config.toml
n_layer = 11
d_model = 160
n_head = 5
n_kv_head = 5
head_dim = 32
d_mlp = 768
vocab_size = 8192
activation = "swiglu"
norm = "rmsnorm"
norm_place = "pre"
norm_eps = 1e-05
positions = "rope"
rope_base = 10000.0
rope_fraction = 1.0
qk_norm = false
attn_scale = 0.177
bias = "all"
tie_embeddings = false
parallel_block = false
init = "trunc"
init_std_qkv = 0.0174
init_std_o = 0.0
init_std_up = 0.0174
init_std_down = 0.0
optimizer = "muon"
lr = 0.00682
lr_mult_o = 4.0
lr_mult_up = 0.972
lr_mult_down = 3.0
beta1 = 0.95
lr_head = 0.00884
grad_clip = 2.0
warmup_steps = 200
schedule = "wsd"
decay_fraction = 0.788
decay_shape = "exp"
final_lr_fraction = 0.02
batch_tokens = 32768
seq_len = 512
doc_mask = true
train_tokens = 412000000
steps = 12574
dataset = "wikipedia_en"
MLP neurons of a small language model. Each row is named by its layer, matrix (gate and up: input weights) and neuron, and shows model dimensions 0-159. Each number is 128 + 24 x the weight over its row's rms, rounded and kept within 0 to 255. Numbers have three digits each. A neuron's up and down rows have the sign that makes its largest values positive.
Before each neuron's rows, "fires on" lists the tokens most often at its 100 highest values on Wikipedia text that the model never trained on.

fires on: "=", "-"
L7.gate225:166093115099180094128141140135109116143145084100138148086097102114104101158128130129123098154122112148098121110155120143064133117112116098077169158127114160102143120099119119141138094108114119129165120127118148152107141099096171106090130112100144140124123169124098101175156132131142105125100129150164163140156162128130133114157097123097131121131140095090133145165176085127189134126100159100167119167116130104138132100131110109108115105119145127152157109088117137151153116119136117
L7.up225:111141122114148121118113139156164116101114098121100175134131125094108178124112166126137137103103137075155125126124141135136152150125110120113154120119151096131074131115127089154116108159148122153084134128139080151165141095100115151136149158146132111107128080140156135105151111121169097176130128138143149169149130158165165146118144132142142114086140131173174119200081146150122106155156115132120154086107091119141160131138105139108173139156125101118155143135146142098115107137149099

fires on: " (", ",", ")", "/"
L6.gate189:145187150142142083078120173116140126145111143103143140106117156113134143153082146108122082182119107146125129109150146144122131111084128130153129120138110103142133118123165185142143071132115178138141119111119113106112119118076145096136167065104179163166154136113135110166151115124153065158111133150147137141122129127139160113109090103097124090128113093100130146154113133140121138127152112140117149122141167141126150079098124117117133148102144085131141109123144141140126126094123122
L6.up189:131164120113151103129171080135118171105097133089108120094101135116147141128145139146157121126084106144085109121149131125117153121142108157152110147106118117134154091123086149123155109123113149099152128138130112094105144094113120119131114129069128095124109097081114141127118137108119133114164102142150170112118116128123138099123128114080133118093105166159095112138079163122066119154158173122159151068153197171123131087121105102142136107128104128112121148116131099153144119122109141

fires on: "si", ":", "s", " number"
L2.gate421:138148169117166180116104120128157187084116120154120123173076146149110136143114124135114157155134092123120147142102123115111134145114116130124131129101115088167094108136099172112152066129150120141132102107092118114154107172144135128120111134041145097127113139103126145134128106135134102150125148102105121122117150133080125131107116155087136152114193139156125109150137145099138119128112125145094152113123128105085128124122100167107125121119129131143127086131185125152124144091175136
L2.up421:135136169093168144095091097140131172133089104121110139143090130121127109147100144119124151175138148151115146094103094102114156098137150107100154095094149116142078113123117137114129126122167135150146110121159131119116109091143157136150122147095160133145117168137143151117111113148144107141104158110138137105108142147087134124127098139076110159129156124160123149090156124067127166135104160138125149101114159119109130132118123119171151120097171151134072085129200141151139099118119130

fires on: ".", "=", " Language"
L6.gate486:146113114091164119133141142110131148103101066133141134117127141111109156127103145155120099115104145111171124107123124124103121153135139090111144168108102129119098108103181125154102084114155079156132152127118123149124156137156124098115102075132148146152104116115121092114153113103104117106126136143107185131137149171089147155139140134118133106108134138154113089150101116086160089104071154126120153117112161162111117151072117107133119154132072146138160153102154127078126143119136152
L6.up486:125131167156131100102093103155132167109107127149101164114123093145106153141131177150137165157100163155141133136123165128130192124124145083120163149133113120116140152124119064124126077127081117097166110137116139156149140116116117091121110134150133111177115131141128101137082097130142111148137132107055119117121147097159157140137164149120151114109151147100179125104113104120117125118099138125129172134114116101082155139170078140114147130142131132114148133156097116100112159126139131

fires on: "s", "ed", "ges", ":", "mate"
L2.gate276:150144133133135104109105108109123139168102117106126163103084115160150117137146144096104110151163114130138160173142108111113125115071128108157134151127145132159133121147159160142104142126151130133104125111087088137104135109166117130099178126160131123144170143145109101111158112132128152118154110102165128085165152158120181117116111129087127106065138165161117112133121122130159131120110129114115107121096132112086166160091142131095131076126118158076123083087119144109142158097137102
L2.up276:150132152140130142117110103089093156124128126114128125125122140128142113150121138148110097148163101152168130138184090097125107133077150080120096129136148128136127100150095124124128169120113140153178116085070140157143117125160159161159149155141099110150139155134119151095079140133075116138134118121170127088102136133092124127148161152094101122114156152127140140188141159135145127143109140137139130081109158161122125175102118117125121124121140193140119112098150152122148152142147081

fires on: "="
L7.gate562:157121146154153078109157151154131128139139077101107169151138152132107126131064113130135102122135110112131105115083150139113134146094130088104171116107125150133121137090102123122140127114123100154148107155108146153162108161142132150150103133119082145187087111121126130130118126146138100091148167117090157131142122120169098121187162135108163141103135138126101154154128140153134118100123132156100106173110124119102114174067094130146109082142140121164119132140167141155151121144139107
L7.up562:121144169130130115154115131145163128133126128112123144144123082096106091174106106138149136149134092114140117139180168137138113115125137121114109125125167174132106151075107100093113071112120119142154117115100173165120110113111118106123119097140086156140095103139172165142128085143130079151131142134121152131163120159129101118143156093147172108123103179139143127151086120138133123162119100112146127138167080158095136149120149152169103117161091135117108129139130138146080127118109091

fires on: " in", ":", "."
L7.gate471:161067095131154142143155136125126093113120107137146120118101124134108083166175123166117115148129141145095154082132157181137109136120147144114180120127118139134136110146144121125141132138079128185148124095104140141142176110114117104106146089124127112113124111118133114142095144153106070135126117145063117153153109125155126112136167183142141122124157133096122064108131111124125128115129120101113137140138162134161113135101089142158125153109091077159117110091146149088123114121155119
L7.up471:151109114130115112125127121167115100168105114125165122108093118133167151106163109165150124141105146080169090133119166141103097128125110142129153090162127126154155137092113145095148125128117113124170135148166129112111162103071098084123150077170098148097124137114112117172123129163113108158163097137098159131128126141143129123105090153119139139109119167133081155104130144166136137101119148153157133155165166154091145134138075135124134134128125152138107120133108104118092114125075115

fires on: " (", "\n\n", "=", "'", "/"
L6.gate341:155116170153146115108150154129132167087111149126140117117129089181165105167093169162108108146123116160128127143127129156140138096106104131164141079169081087134124125092151122087130130115111135160119103104139112096078108140121137097107135119163153128124137156118156108144092129141093086161152106130155127153133091129119126148107153154126119152139144095133104103120141129121153175140152140128126116129118145134101093136130133073080145171139137130101183112119139185118138100145138153
L6.up341:125112110143167109097102145125143167083121126112163115098128093128142123110147135117112104122159148144120091160140119095136119096110122101181141108111097101107174120131149106112103136129157090138129129114178100103161134102133143092130098104121115134115109125139151113146097127175130103132181115130117104074106114152140195117097148108107163122156092129114078085122132110119136171125163089162149138130123173144152139092069122139139150124162107136107124144122151163109128111134141138